From a checkpoint of a small transformer trained on Wikipedia: MLP 1152 GELU.
MLP neurons of a small language model. Each row is named by its layer, matrix (up: input weights) and neuron, and shows model dimensions 96-223. Each number is 128 + 32 x the weight over its row's rms, rounded and kept within 0 to 255.
After each neuron's rows, "fires in" lists the words (lower case) most often at its 100 highest values on Wikipedia text that the model never trained on.

L12.up66 [117 117 102 134 186 148 168 126 102 133  70 153 146 105  94 138 163 113 138  97 147 118  99 108  64 123 153 122 158 150 100 153  40 141 184 141 167 164 125 235 105  86 128 139 122 120 115  78 177 148 170 116 130 120 130 162 131 107 107 127 131  88 116 124  97 112  98 159 135 173 107 145 116 123  83 163 115 114 140 139 112  87 139 125 151 198 112 100 109 100 141  49 143  89 130 176  80  97 142 104  77 193 125 112 100  72  95 153 118 150 119 126 111 111 156 153 130  68 112 123 101 142 148 155  96 156  59 145]
fires in: "as", "despite"

L15.up1096 [160   0 104 117 179 134 156  95 130 116 149 133 151 118 134 146 158 180 108 114 100 164 124 100 115 132 127 161 158 147 119  85 160 197 130 170 178 147 153 142  91 114 140 155  81 125  83 129  89 114 120 151 127 194 139 133 157 151 141 149 152  76 147 103  96 148  77  81 151 178  98 186 128 158 148 156 158 147 157 157 127 117  63 112 154 222  96 129 171  67 101 178 156 169 142 168 175 107 108 165 124 106 115 132  82 177 137 126 145 123 131 143 123 121 124  89  87 144 140 140 117 116 119 166 120  95 150 110]
fires in: "also", "being", "became", "was", "later", "first"

L3.up776 [160 146 142  53 209  82 143 155 102 131 113  80  87 174 208 111 118 133 113  76 125 104 107 115  74 107 126 157 130 140 100 109 129 164 151 106 151  80 108 112 125 153 119 140 154 148 119 140  92 109 167  78 114  98  84 131 101 141 141 112 145 149 160  54 175 189 134 179 126 157 187 183 132 127  99 159 104 142 189 142 147  86 108 123 139 154 130 167 118 136 133 111 144 122 103 144 191 109 177  97 131 165  60  94 175 163 101 181 127 128 177 117 136 121 119 140 141 190 142 107 135 148 155  97 143  41 128 176]
fires in: "before", "after", "until", "peoples"

L15.up472 [117 144 122 221 154 168 126 121 131 113 127  73 146 108 186 113 123 185 147 106  98 123  55 117 135 103 152 196 111 170  65 113 131 120 195 126 110 185  64 144 173 126  82 185 108  98 137 125  91 156  63 137 129 161  87  97  72 105 113 101 163 114 103 122 100 133 132 103 160 118  89 138  88 128 133 186 135 151 181 186 168  89 152 146 114 149  82 121  99  85 112 122 153 100 139 117 107 123 119 143 137 157 146  97  93 176 128 179 174 124 165  66 113 111 100 147 152 101 115  89 130 151  92 165  81 160 170 137]
fires in: "was", "been"

L5.up1110 [107  85  87 129 175 109 116 115 124 179 133 166 159 162 146 111 149 119 149 131 100 106  69 107 132 153  84  88  86 163 123 134 133  81 157 127 117 114 103 179 156  52 136 155 153 144  44  92 157 119 188 149 104 150 130 187 123 133  94 177 127 106 136 102  83 143 127 187 112 166 137 150 136 121 111 163 180 145 116 135 104  92 104 143 160 158 112 175 147 128 123 116  87 126 110 138 126 157 126 132 105 119 150  82 167  65 115 139 145 114  80 154 175 150 186  93 106  96 167 106 171 123 141 135  93 161 140 161]
fires in: "with", "of", "great", "cultural"

L10.up469 [123 103 125 134 169 123 100 124 108 114 170  93 121 158 111 202 101 136 123  73 111 135 104 173  98 168 140 130 122 129  85 109 113  81 185 194 153 114 158 167 133 137 160 126 156 191 129 160 119 190  85 128 153 181 166 128  79 136  88 161 170 158 158 103  79 169 159 131 177 188 140 145 119  92 121 168 100 110  96  77 131 116 163 129 189 148 113 101 149  42  87 112  90 141 131 148  97  94  90 128  93 112 143 109 190 117  65 150 125 151 103  93 159 133 130 182 154 162 122 172 151 143 140 133 170  63 153 144]
fires in: "that", "although", "though", "which", "because"

L5.up1066 [105  96 181 116 134  58  66 159 151 146 142 110 106 196 150 138 113 116 119   1 161 154 123  97 160 100  93 128 132 144 148 107 102 127 132 125 142 104 125 102 168 123  98 147 139 185  65 116  78 172  93  99 129 157  82 148  59 138  99 124 107 119 190 124 155 137 173 149 172 127 144 158 103  97 105 155 131 161 150 169 169  86 105 118 169  49 122 145 100  73 112  58 172 180 144  67 144  89 150 159 142 135 154 154 151 111 129 101 192 131 169 106 149  93 100 138 139 153 117  65 151 161 208 123 138 134 117 145]
fires in: "the", "he", "before", "his", "scirpi"

L3.up607 [153 131 125  87 127 102 136 209 118 141  56 113 172  88 177 141 129 106 115  84  58 132 155  89  84 136  97 145  76 156 122 113 114 134  77 140 147 123 109 193  92  57 158 216  79 112 126  92 133 127 133 125 192 145  71 160  93 120  85 123 124 141 109 163 101 103  88  83 154 150  98 181 145  68 134 144 170 119 146 156 165 139 141  61 106 182 109 176 138 126 163 168 159 111  96 168 151 140 171 120  66 170 100 161 134 123 134 153 130  99 105 141  85 104 157  80 104  78 137  71 112 119 192 174 112 124  87 104]
fires in: "can", "could", "canal", "figure"

L3.up642 [136 106  78 176 146  97 138 143 169 133 118 121 136 121 121 112 104 201 114 144 112  60 139 178 116 105 171  79 113 175 131 135 120 118 152 115  90 147 146 144  74 130 138 124 117 168  44 110 141  82 134 125 132 168  99 150 137 166 127 101 109 102  98  73 148 171 152 169 112 130 147 115 158 163 118 180  92 164 200 108 186 134  88 124  83 126 100 123 135 108  61 158 164 128  95 139  63 123 117 110  90 130 171 129 186 132 127 172 131 102 110 147 120 147  76 123 168 117 150 118 102 128 113 154 157 113 116 108]
fires in: "as", "by", "officer", "singer", "life", "information"

L4.up584 [ 98 111 130 138 159  96 134 142 131 123 105 117 124 101  92 162 125 130 133 132  29 123 120 101 157  89 158 156 116 135 126 134 150  56 134 130 130 121  83 141 147 120 118  99  91  75 127 123 167 136 123  98 142 178 101 135  80 156 162 155 168 139 221 127  64 122 174 148 127  90 135 149 106  86  87 101 176 170  93 171 121  96  69 120 190 118 119 121 101 148  50 100 113 125 167 155 137 129  70 110 144 117  88 126 153 156 120 125 157 153 140 128 125 137 114 137  86 148 124 133 100 114 137 115  79  81 102 127]
fires in: "out", "off", "wind", "old", "down", "leaving"

L3.up22 [150 126 136 120 220 132  77 148  77  95 119 129 108 157 129 146  91 213  90 117 135 138 137 148 121 154 103 165 151 191 145 107 170  89 151  92 132 132 103 119  88 137 129 118 132 195  77 128 128 119 101 104 155 160 173 154  58 165 155 147  90 158 124  98 150 235 136 119 115 198 135 148 126  90  86 152 128 156 120 138 132  82 101 106 136  95 157 115 123  61  87  56 173 122 159 118 146 113  42 149 114 141 120 161 153  93  88 125 150 212 106  92 159 130 155 154 162 119 151 131 108 146 141 143 149  65 138 152]
fires in: "while", "now", "still", "although", "though"

L10.up823 [165  94 105 117 194 159 123  98 121  97  86  85 158 102 190 120  80 143  93 108 113  92  71 124  51  89 126  79 132  78 158 138 136 131 104 146 117 153  75 136 146 123 122 189 114 135 103  82 117 129 107  81 168 164  62 146 112 169 132  54  72 129 131 128 123 135 160 125 130  89  78 161 144 104 114 146 169 171 123 187 151  89 115 140 148 127  67 166  24 119 150  81 189 128 101 122 125 119 106 108 117 110 154 102 140 103 143 144 154 132 114 151 104 141 175 151 158 167  84 101 207 162 125 143  98 139 180 109]
fires in: "was", "is"

L4.up929 [ 79  80 104 102 169 111 109 100 189 100 102 175 171 127 134  62 154 154  75 100  93  67 146 114 116 123 123 138  86 144 141 119 107 147 177 196  93 130 131 175  92  86 133 120  86 134  87 139 111  92 105 143 117 108 135 149 132 135 122 186 156  85 126 133 136  50 182 159 156 189 143 169 124 150 131 149 114 140 153 135 124  66 139 126 147 180 131 140 132  89 177 164 177 175 122 179  86 100 112 100  97 169 108 134  99 139  89 122 124  77 137 113  90 178 161 102 113 119  94 103 134 149 106 123  53 148 130 117]
fires in: "of", "chairman", "in", "as", "per", "sports"

L4.up835 [152 105 168  75 152 103 131 109 121  93 130 140 179 116 114 120 106 161  90 117 109 125 150 105  83  83 165  91 113 127 138  80 124 123 106 168 160 159  90 171 128 116 121 163  49 118 123  81 117  92 123  98 161 208  35 157  45 139 140 153 141  63 146 120 125 131 156 171 126 116  72 199 165 172 111 165 187 120 163 114 129 143 138  41 158 196 105 124 116 121 125 105 188 126 138 105 154 137  93 141 108 115 118 167 111 143 107 126 193 169  91 123  97 124 108  89  73 126 147  80 171 176  85  84  70 115 161 141]
fires in: "was"

L4.up900 [125  58  73 151 144 117  92 110 116 150  78 110 151 103 142  79 143 113 136  77  99 126  73 138 137 121 143 114 144 112  99  92 103 126 183 126 101 119 166 133 138  52 170 159  97 155 129 120 149 116 135 168 126 124  85 136 143 145 165 111 103 155  96 114 154 140 134 190 133 131 103  96 162 111  44 115  92  79 131 181 119  97  80 114  99 173 148 161 145 147 119 158 150 109  85 151 199  73 148 142 137 137 180 125 151 200 111 142 148 135  90 157 111 117 134 129 173 137 129 133 169 134  73 161 144  76 156 142]
fires in: "part", "by", "center", "officer", "central", "within"

L3.up63 [118 116  97 100 162 108 126 135 144 156 136 167 153 105 134 124 157 145 124  96 137 118 152  75 138 110 134 143 153 127  97 110  67 192 131 158 106 124 142 130 137  90 138 227 126 128 113  90 130 139  93 101 190 117  69 106  82 149 143 122 147  87 111 142  56 142 204 184  74 171 134 125 125 124  89 175 124 140 137 117 124  83 143  73  92 121  94 151  80 119 169  91 143 142  99 133 124 140 134 130 129 115 148 100  89 110 115  91 175 125 120 128  84 127 112  46 165 156 100  90 138 130 103 111 141 113 166 188]
fires in: "at", "on", "in", "to"

L4.up726 [144  70 121 151 203 142 112 150 121 172 165 171 115 127 174 139 168 132 149 109 163 126  85 114 146 130 141 116 103  94  72 105  61  93 178 184 155 115 128 152 155 106 113 136 142 133  95  67 150 117 139 112 148 113 126  96  95 155 110  92 125 139 110  87 149 196 134 169 112 142 125 111 134  96 121 152  64  87 170 118 131  30 111 111 136 119  85 144 109 143 209  97 143 165  66 115 146 119 134  91 138 138 169  90 142 133 113 105 165 162 134 119  91 126 122 104 128 183 116 158 206 152 143  85  98 109 170 189]
fires in: "during", "in", "at"

L5.up163 [152  12 165 148 136  74 127 110 127 106 112 102 152 155 138 148 122 161 143  91  92 153 137 183 145 120 134  81 164 153 109  99 106 147 105 130 116 140 110  94 165  99 125 156 170 161 123  92 120 132  81 129  98 150 208 178 128 141 121 100 122 181 169 132 173 148 115 126 234 210 128 171 168  89  74 172 153 135 165 154 110  74  98  97 159 124 126 160 149 107 119 159 225 172 112 119 105 102 155 128 128 152 144 138 160 136 121 159 187 120 122 111 124 135  96 140 110 103 151  98 152 132  86 128 131 151 148 127]
fires in: "a", "well", "of", "his", "human", "mirza"

L15.up768 [171 145 191 177 137  55 144 141 101 121 120 169  97 133 174  88 144 173 124 117 102 146 149 102  98 173 102  91 164 141  90 148 111 137 136 169 127 122 113 128 179 140  69 205 211 104 131 153 138 133 130 148 188 192 101 123  83 123   2 164 104  99 123  82  93 184 205 140 189 103 150  97 137 104 162 125 144 133 109 140 163 120 121 108 193 171 129 169  88 135 110 119 104 150 136 132 102  59 130 141 120 127  95  83 161 138  91  96 151 172 127 125 139 143 160 180 143 136 109  70 124 150 136 115 148  98  73 140]
fires in: "this", "an", "each", "his", "every", "everyone"

L4.up926 [173  61  78 134 165  95 113 196  95 154 118 154  93 139 161 178 105 180 121 111  93 120  82 153 104 119 148 140 106 150 121 129 127 133 124 112 109 133 123 108 176  63 165 133  96 198  80 111 156  68 159 151 163 122 130 153 141 180 123 165 119 135 157  60 142 144 136 123 134 144 148 153 130 133 126 157 105 155 168 124 152  92 101 156 124 115 108 172 112  94 105  34 164 159 147 166  94 159 140  59  88 115 127 154 161 119  52 129 168 190 131 102 135 163  93 158 122 103 100 138 111 137 100 105 127  91 113 119]
fires in: "after", "while", "when"

L3.up673 [140 126  88 153 136 149 124 144 151  86 124  80 120 100 191 144 179 156 117 133 124 126 119 145 143  84 100 163  92 112  91 139 136 173 196 118 126  94  92  90 123 151  55 132 144 108  96 151 149  74 111 134 145 115 126 172 126 143 104 149 122  85 158 130 132 138  70 175 118 129 120 129 169 159  81 126 111 130 140 102 124 112  98 106 169 149 130 139 125 148 124 158 164  61 130 157 126 131 107 144 118 131 164 120 173 160 120 181 143 156 152 114 138 189  95  83 171 180 101 102  88 137 124  89 144  74 140 142]
fires in: "length", "code", "married", "game", "date", "name"

L3.up703 [158  97 117 174 147  86 103 186 124 104 140 183 107 135  84 153 176  64  88 108 124 129  96  80 137 131  88 134 106 136 178 115  56  45 160 130 149 108 106 120 155 132 130 127 110 161 100 123 127 109 134 123 128  98 132 151 119 137 153 141 153 159 194 115  95 140 143 130 120 147 171 146  95  81 134 192 179  85 125 135 101  76  88 105 191  91 106 191 107 119  88 119  98 132 142 148 167 150 151 107 121 129 144 103 132 158  96 128 173 170  90  97 172 116  86 131  95 147 124 111 120 150 114 113  77 113  76 188]
fires in: "over", "along", "after", "down", "against", "overall"

L7.up499 [ 99  36 121 176 199 102 115 164 139  84  96 127 116 145 179 118 179 117 156 101  41 122 133 161  64  61  90  90 110  89  99  57 141 137 108 133 170 147 172 168 150 106 115 167 114 190 114  50 182 114 133 128 130 166  92 112 169 142  76 124 121  96  97 138 119 112 104 110 168 169 134 136 108  53  57 104 172 146 167 161 145  92  97  98 111 144 119 115  65 153 169 153 163 114  84 152 117 160  80  84 103 141 180 153 130 129 141 136 109 158 136 119 112  97 172 144 134  89 116  68 133 134 106 168 115  67 177 114]
fires in: "the", "an", "its"

L4.up524 [171  71 105 184 155 106 152 116 121 154  64 156 181  91 165 133 163 166  96 134  94 104 160 137  78 110 146  90 141 122  79 115  95 148 123 153 120 182  88 157 153 182 130 165  35 168  94 126 123 170 113 143 149 122  98 109  89 173 164 114  99  83 123  96 154 106  89 102 164 154  91 142 109 130 121 136 188 169 166 106 160  95 109 115 165 109 131  99  78 140 148  64 207 123  94 199  95 104 100 165  99 164 133 130  79 126 133 146 168 142 147 103 102 126 127 117 142 138  77 144 172 171 119 142 122 159 123  96]
fires in: "was", "were"

L15.up769 [100  97 141  93 135 104 135  82 120 159 158 133 129 128 173 132 128 170  75 122  73 136  29 130 164  78 105 101 139 118 117 136 104 147 152 122  87 148 194 163 188  72 125 150 148 160 180 127  48  70  85  56 121 113 143 157 101 150 134 136 118 107 114 173 109 209  86 136  84 150 102 149 167  90 115 174 134 103 162 120 143  73 125  67 115 151  77 136 105  70 122 156 137 129  90 145 133 150  67 120 106 176 139 117 124 153 155 135 165 167 139 117 162  95 148 157 168 163 144 102 157 133  54 158  94  99  47 120]
fires in: "as", "featured", "feature", "was", "appeared"

L3.up448 [137 121 125 159 144  74 100 127 151 143 116 115 157 143 130  55 127 182 118  88 169 114 141 103  95 127 118 152 128 112 157 101  70 147 152 122 153 144 136 168 136 119  93 197 108 147 126 118 124 112  97  84 206 134 101 113  93 133 122 142 102  98 137 164 150 129 121 134 131 182 100 172 149  97 166 182 115 155 149 140 226 107 111  98 132 173 152 158 105 121 117 148 140 147  93 182 139  84 157 164  92 133 120  67 197  97 129 156 110 106 120  96 158 125 174 138 125 133  58 131 116 156 158 168  55 145 141 147]
fires in: "can", "see", "canal", "promotion"

L7.up378 [151  86 133 178 147 102  80 111 113 113 172 125 117 119 131 115 133  80 190  94  85 166 167 155  99 111 121 118 159  93 113 114  93 106 130 173 124 192  92 124 119 127 124 195 130 132  68 113 122 169 116  83 107 190 128 163 187 169 133 111 141 102 136 137 130 141 108 127 164 128 131 217 142 116 126 128  94  96 146 168 131 128 165 109 173 106 107 143  84 125 122 138 121 128  86  92 134 111 168  95 112 154 141  57 156 115 158 142  92 150 127 106 114 142 180 188 124 166 158 154 173 140 104  95 145 120 176 114]
fires in: "a", "the", "she"

L7.up40 [147 152 124 118 115  58 113 132 133 116 124 154 167 122 175  84  95 123  70  89 134 103 124  72 149 145  94 113 100 173  74 120 109 146 170 132 123 137  56 185 141  72  85 160 118 194 128 145 117 115 137 156 127 156 114 168 119  49 140  98 105  64 101 109 124 106 137 104 141 109 132 209 130 141 158 142 143 167 156 171 134 113 160 130 158  81 132 195  68 119 150 139 149 116 122 122 176 155 123 147 101 128 135  74 128 133 126 123 137 108  85 143 147 107 155 149  78 101 157 120 127 116 145 123 139 165 116  93]
fires in: "his", "its", "the", "zach", "qaboun"

L4.up862 [ 49 124  86  77 166 152 121 126 122 129 155 144 220 109 125  71 143 106 166  72  64  85  93 159  30 162 129 149 117  79 154 100 106  96 163 156 158 167 121 167 154 141 124 149  84 111  94 103 106  98 140 162  84 169 150 102  22  88 147  92 160 184 156 156 173  83 164 130 129 166 126 151 128 133 107 152 108  92 109 128 127 119 145  89 189 178 124 116  81 143 149 158 130 137  99 181 159 122 138  92 120 181 146 122 101 150 107 119  99 170 123 119 124 161 135 131  84  85 103 111 140 109 175 185  95 114 115  87]
fires in: "by", "municipal", "of", "santa", "indiana", "employees"

L3.up639 [110 123  81  97 119 134 102  92  94 120 161 112 120 119 112 117 132 151 160  90 110  96 138 122 149 181 115 149 138 120 169  60  52 115 192 167 167 145 102 172  86  62 125 143 147 207  74 140 121 106 142 116 122 108 190 142  89 130 111 172 100 120 116 159  82 126 147 140  73 172 118 174 144  72  81 173 132 147 126 120 189 136 143 121 111 126  83 141 119 103 129 152 138 121 118 158 144  91 126 153 143 232 120 101 149 107  85 129 138 136 127 122 134 128 139 129 111 144  91 151  97 160 148 111 122 130 135 171]
fires in: "as", "became", "of", "become", "appointed"

L15.up373 [142 172  62 115 170 124 150 138 120 154 145 136 141 117 131 115 175 129 162 159  94 152 161 114 122 135 117 137 111 151  95  69 114  49 149 101 140 117 146 136 135  81  91  66 151 176 148  97 164 106 157 142 157 109 154 150 169 158  60 123 126 108  87 165 154 144 109 189 136  85 157 185 163  96  34 111 133 148 210 132 139 101  86 129 104  98 165 138 128 116 104 187 157 139 151 165 160  83 103 110 116 150 109 123 100 137  95 165  65 183 130  80 124 180 129  89 138 124 128  37 103 133  80 152 103 145 138 161]
fires in: "under", "by", "a"

L10.up271 [106 111 103 140 148 143 122 111  91  52  64 197 156 124 126 134 140 143 141 140 115  90  96  57 102 143  81  78 180 120 126 147 120 109 132 160 111 155 105 149 158 156 142 175 153 127  90 141 131  91 152 109 170 130  90  96 101 153  96 125 174 145 194 131 102 131 124 123 176 187 169 115 152 131 133 114 111 140 118 138 170 105 162 130 154 171 107 164  55  84 152 100 181 139 128 121 100 107 105 104  74 144 141 119 100 204 133 149 151 150  98  56  91 124 151 127 144 150 111 146 152 139 122 102 109 157  99 135]
fires in: "and"

L4.up960 [127  74 135 113 110 143 163  82 154 128  95 101 199 128 191  44 113 145 150  87 104 115 144  99 122 130 115 117 165 100  60  83 168 154 126 160 116 145 137 183 102  66  86 202 148 111  95 134 113 136 156 136 108 143  59 110  70 103 134 100 105 171 119 140 164 163 120 132  97 156  65 115 171 136  93 137 129 116 108 114 162 109  81 112 150 154 119 160 148 114 105 156 150 112  64 107 132 117 149 129  97 162 146 102 135 184  83 127 133 107 102 130 140 169 167  73 173 144  97 192 146 160 113 155 177  87 131 159]
fires in: "part", "officer", "massachusetts", "management", "manager"

L3.up218 [ 60 111  89 133 162 104 137  88 186  82  47 183 144 131 140 139 154 134 159  73  84 108 115 156 124 150 150 118 144 129  92 184 109 129 105 169  91 166 115 216 153 109 107 194 110 151  81 163 145  86 107  91 153 149 150 112 116 116  50  92 147 133  89 160  98 136 126 134 156 176 192 116 146 165 147 145 132 124 152 142 128 107  77  73 122 167 143 153  74  96 142  55 209 154 132  99 119 133 120  95  97 149  97 167 162 179 116 153 155 117 127  51 111 129 111 133 107 103 150 136 118 164 158 144  92 145  83 178]
fires in: "and"

L4.up902 [ 68 118  80  64 203 160  90 169 130 117 184 141 135 130 165 100 120  87 134 128  91  97 113 126 122 133 128 142 115 138 138  98 161  77 116 200  91 135 122 170 153  71 140 133 179 130 107 133 124 114  72 150 176  76 121  92  87 143 121 177 151  76 119  38 136 126 122 154  86 133 100 124 149 125  65  97 107 143 130 126 171  77 122 130 116  84 155 112 107 181  82 162 158 169 144 126  64  64 128 145 136 157 133 131 136 155 120 142 109 150 125 159 141 157 157 119 117  69 161 107 168 147 124 172  97  85 146 138]
fires in: "of", "for", "by", "the", "in"

L3.up952 [126  97 145  95  91  56 120 122 106 123  78 127 122 108 121 105  90 130 186 141  95 145 150 156 159 127 121 157 117  81  94 113 149 101 173 111 141 131 122 166  70  95  70 117 147 141 108 149 157 112 104 161 179 137 124 166  95  91 155 120  99 106 160 186 153 147  77 151  98 114 115 190 144  92 156 173  45 151 203 150 192  96  94 142 115 130  80 156 129  70 108 113 182  89 126 165 121 119 138 109  88 132 178 110 148 137 129 137 112 116 161 147 130 150 101 101 169 195  82 129 120 170 165 139 151  95 122 112]
fires in: "born", "starring", "married"

L4.up679 [137  58 168 143 125  98 126 125 169 144 125 123 127  91 219 129 191 156 173 158  92 117  79 149  71  82 144 117 106 134 146 139  97 126 129 122 122 100 145 116 104  98  87 156 132 135 137 103 138 125 131 134 167 152 162 123  80 143 169 112 137 113 121  65 209 113 127 110 121 157  86 147 153 132 133 152 122 104 180 171 143  94 131 145 101 141  59 191 135 131 109 134 185 136 120 127 110 123 131 109 142 129 179 140 147 147 102 162 135 173 151  64 116 116 164 145 137 116 152  80 175 145  83 196 107 127 134 140]
fires in: "as", "include", "included", "including", "princeton", "massachusetts"

L7.up266 [111 105 148 155 163 104 106 153 104 195 148 157 153 111 133 120 141 131 154 131 120 107 145 114 155  94  70 114 216 166 153  92 140 126 118 165  69 158 131 197 106 149 129 173 220 185  61 116  79 103 122 131 139 126 139 134  66  89 142 145 106 121 127  99 100 109 173 127 102 154 114 121 161 138 157 161 164 149 155 174 161 131 111 155 100 122 101 159  84  88 153 121 156 122 106 199 154  83 129 148  99 109 152 171 120  97 156 128 205 101 204 110 121 157  89 168 131  96 105 111 161 133 126 184 159 169 111 133]
fires in: "the", "various", "a", "his", "known", "certain"

L7.up879 [120  93 136 120 219  90 123 122 138 178 121 157 118  92 142  69 134 161 163 112 136 126  77 106 140 175 102 118 156 117 156 118  78  88 135 123 126 131 125 109 137  88 144 249 163 138  96 137 180 115 110 110 179 116  68 169  78  99 127 123 113  91 171 119 125 128 130 127 122  97 146 172 135 118 121 148 121 126  91 174 173 118 141 112 124  92 122 146 125 117 118 103 109 134 116 143 149  92 180 124  79 120 172 108 155 102 116 146 123 172  84 147  92 116 141 152  90 140 104 145 205 115 126 160 150 106  95 105]
fires in: "became", "a", "at", "as", "of", "joined"

L5.up226 [139 138 146 144 179  33  78 153 108 110 152  98 141 105 112  90  74 112 126  76  94 129 118  91  91  95 120  99 149 152 102  48  98 122 124 170 144 158 128 197 147 133 146 181 147  98  73 173  79 136 108 128 151 158 113 137  60  70  94 118 120 105 119 118 118 120 120 116 163 115 155 112 131 119 179 108 110 126 174 166 144  85  91  57 156 146 143 146  74 113 161 142 156 119 130 137 222  94 140 158  69 162 135 118 115 112 126 157 149 145 164 121  87 102 138 160 168  86 159  31 152 125 153 172 144 108  92 104]
fires in: "the", "an"

L3.up452 [106 141 155 116 192 129 142 148 142  51 111 130 161  74 143 151 132 171 144  81  72 137 116 133  69 175 129 118 156 191 178 149  88 137 112 187  92 177  96 126 129 181  71 155 162 153 113  85 152 115  93 106 139 139 164 108 136 109  98 141 193 112 191 136 105 118 198 147 179 151 149 105 131 109 141 130  94 114 103 192 131 104  97  84 163  95  89 148  51  78 132 130 159  79 123 133 113 135 163 170  68 177 117 101 134 149 128 156 126 116  98 110 157  92 133 116 126 140 121  94 135 173 126 136 168  83  98 223]
fires in: "had", "and", "jewish", "that", "but", "whom"

L4.up950 [ 55 135  92 122 155  96 153 131  93 120 124 117 145 125 144  84 177  56 205 130  97 120 124 131 140  67 148 143  90 134 121 100 150 132 101 145 150 135 159 133 119 155  82 100  92  80  70  91 167 124 150 188 157 165 136 174  86 113 115 129 166  46 125 136 126 142 138 128 106  91 104 169 147 104 113  70 151 120 186 162 142 145  78 132 185  71 104 160 124  87 100 163 157 131 109 171 113 130 105 101 137 160 135  92 137 125 113 143 198 134 124 159 139 153 161 103 124 115  78 118 143  97 146 113 176 133 106 115]
fires in: "born", "large", "sold", "small", "young"

L7.up656 [157 103 105  97 145 127  58 109  99 117 134 120 150 152 133 128 168 133 169  92  87 109  97 144 143 104 113 125 112 112  80  56 122  57 176 133 121 141 135 105 173 106 180 144 174  95 164 117 126 176 147  54  86 150 174 129 109 150  92 151 149 179 126 140 154 106 113 251 183 189 145 101 167 107 104 128 124 109 153 150 126 131  63 159 146 145  83 120 166 120 164 136 177 158 137 125 146 100 137  92 116 116 136  57  93 124 112 157 137 124  95 133 104 164 182 125 110 117 168 124 202 118 172 159 100 177 138 137]
fires in: "during", "through", "throughout", "of", "towards", "within"

L3.up422 [162  98 151 153 170 108  37 111 118 178 115 149 157 139 149 140 163  97 127 145 151 129 114 141  98 124  95 118 138 176 165 137  82  99 156 135 115 129  89 165 146 162 120 134 211 143  99 130 133 146 110  76 108 104 112 161  82  86 113  78  95 185  93 114 143 146 121 161 116 157 155 126 126 124 103 234  71 133 191 146  97 128 130 137 140  73  94 100 143 128 111 105 133  65 129  84 130 132 159  94 128 130 153 141 123 129  96 194 175 117 116  98  73  87 172 129 142 144 175 138 141 154 115 143 126 142 138 134]
fires in: "as", "during", "of", "including", "called", "along"

L15.up171 [154 121  58 138 172 139  96  97 111 177 151 173 129 105  78 108 110  97 164  95 141  86 159 123 140 142  92 113 182 107 137  90 127 149 129 130 159 157  84 129 110  75  61 107 150 169 115 164 125 142 117 146 200 139 139 135 127 127 114 105 125 196 112 180 133 106 172 166 143 106 160 226 124 148 116 108 108 146 179 128 150 105  81 101 182 119 166  58  72 154 123  89 143 157  98 147  96  45 116 173 161 153 102 128 147 145  95  79 172 168 138 118 115 163 114 171 186 148  89 117 143 161 140 106 107 133 122 160]
fires in: "a", "according"

L10.up206 [ 99 139  97 138 166  64 149 111 163 174  23  99 157 138 156 120 139 144 212  84 101 112  80 138 113 154 115 136 123 155 131 125  87 121 114 155 155 164  75 131 163  65 155 186 155 147  84 104 152  81 100 100  92 143  79 143 115 125  62  87 118  84 147 163 116 146 123 180 131 199 130 163 138  72 159 177 122 175 132 152 167  69 122 129 106 143 137 180 111 140 130 171  80  94  90 147 121 161 165 110  69 138 203  74 107 103 149 137 139 132 139 102  91 143 159 148 161 125 159  56  71 127 103 127  79  92  97 163]
fires in: "with", "ancient", "schedule"

L4.up399 [124 116 140 156 178 111 120 109 110 176  78  69 132 104 159 126 164 140 122  82 129 159 164 116 120  91 159 199  77 166  65 106 144 147  93 183  74 160  72 124 135 118 108 138 140 133 102 143 106 148  79  69 103 137 134 149 162 179 124 161 171 132 121 103 118 195 162 145 141 137 134 109  95 146 119 146 121 133 192 122 178 176 129 109 117  70 157 105 126 111  87 152 137 183 154 121 162  65 118 168 105 175 144 157 123 122 110 134 140 113 124 147 140 140 113 115 161 170 117  92 173 150 117 129 123 114 123 147]
fires in: "well", "eventually", "current", "ceremony", "subsequently", "documentary"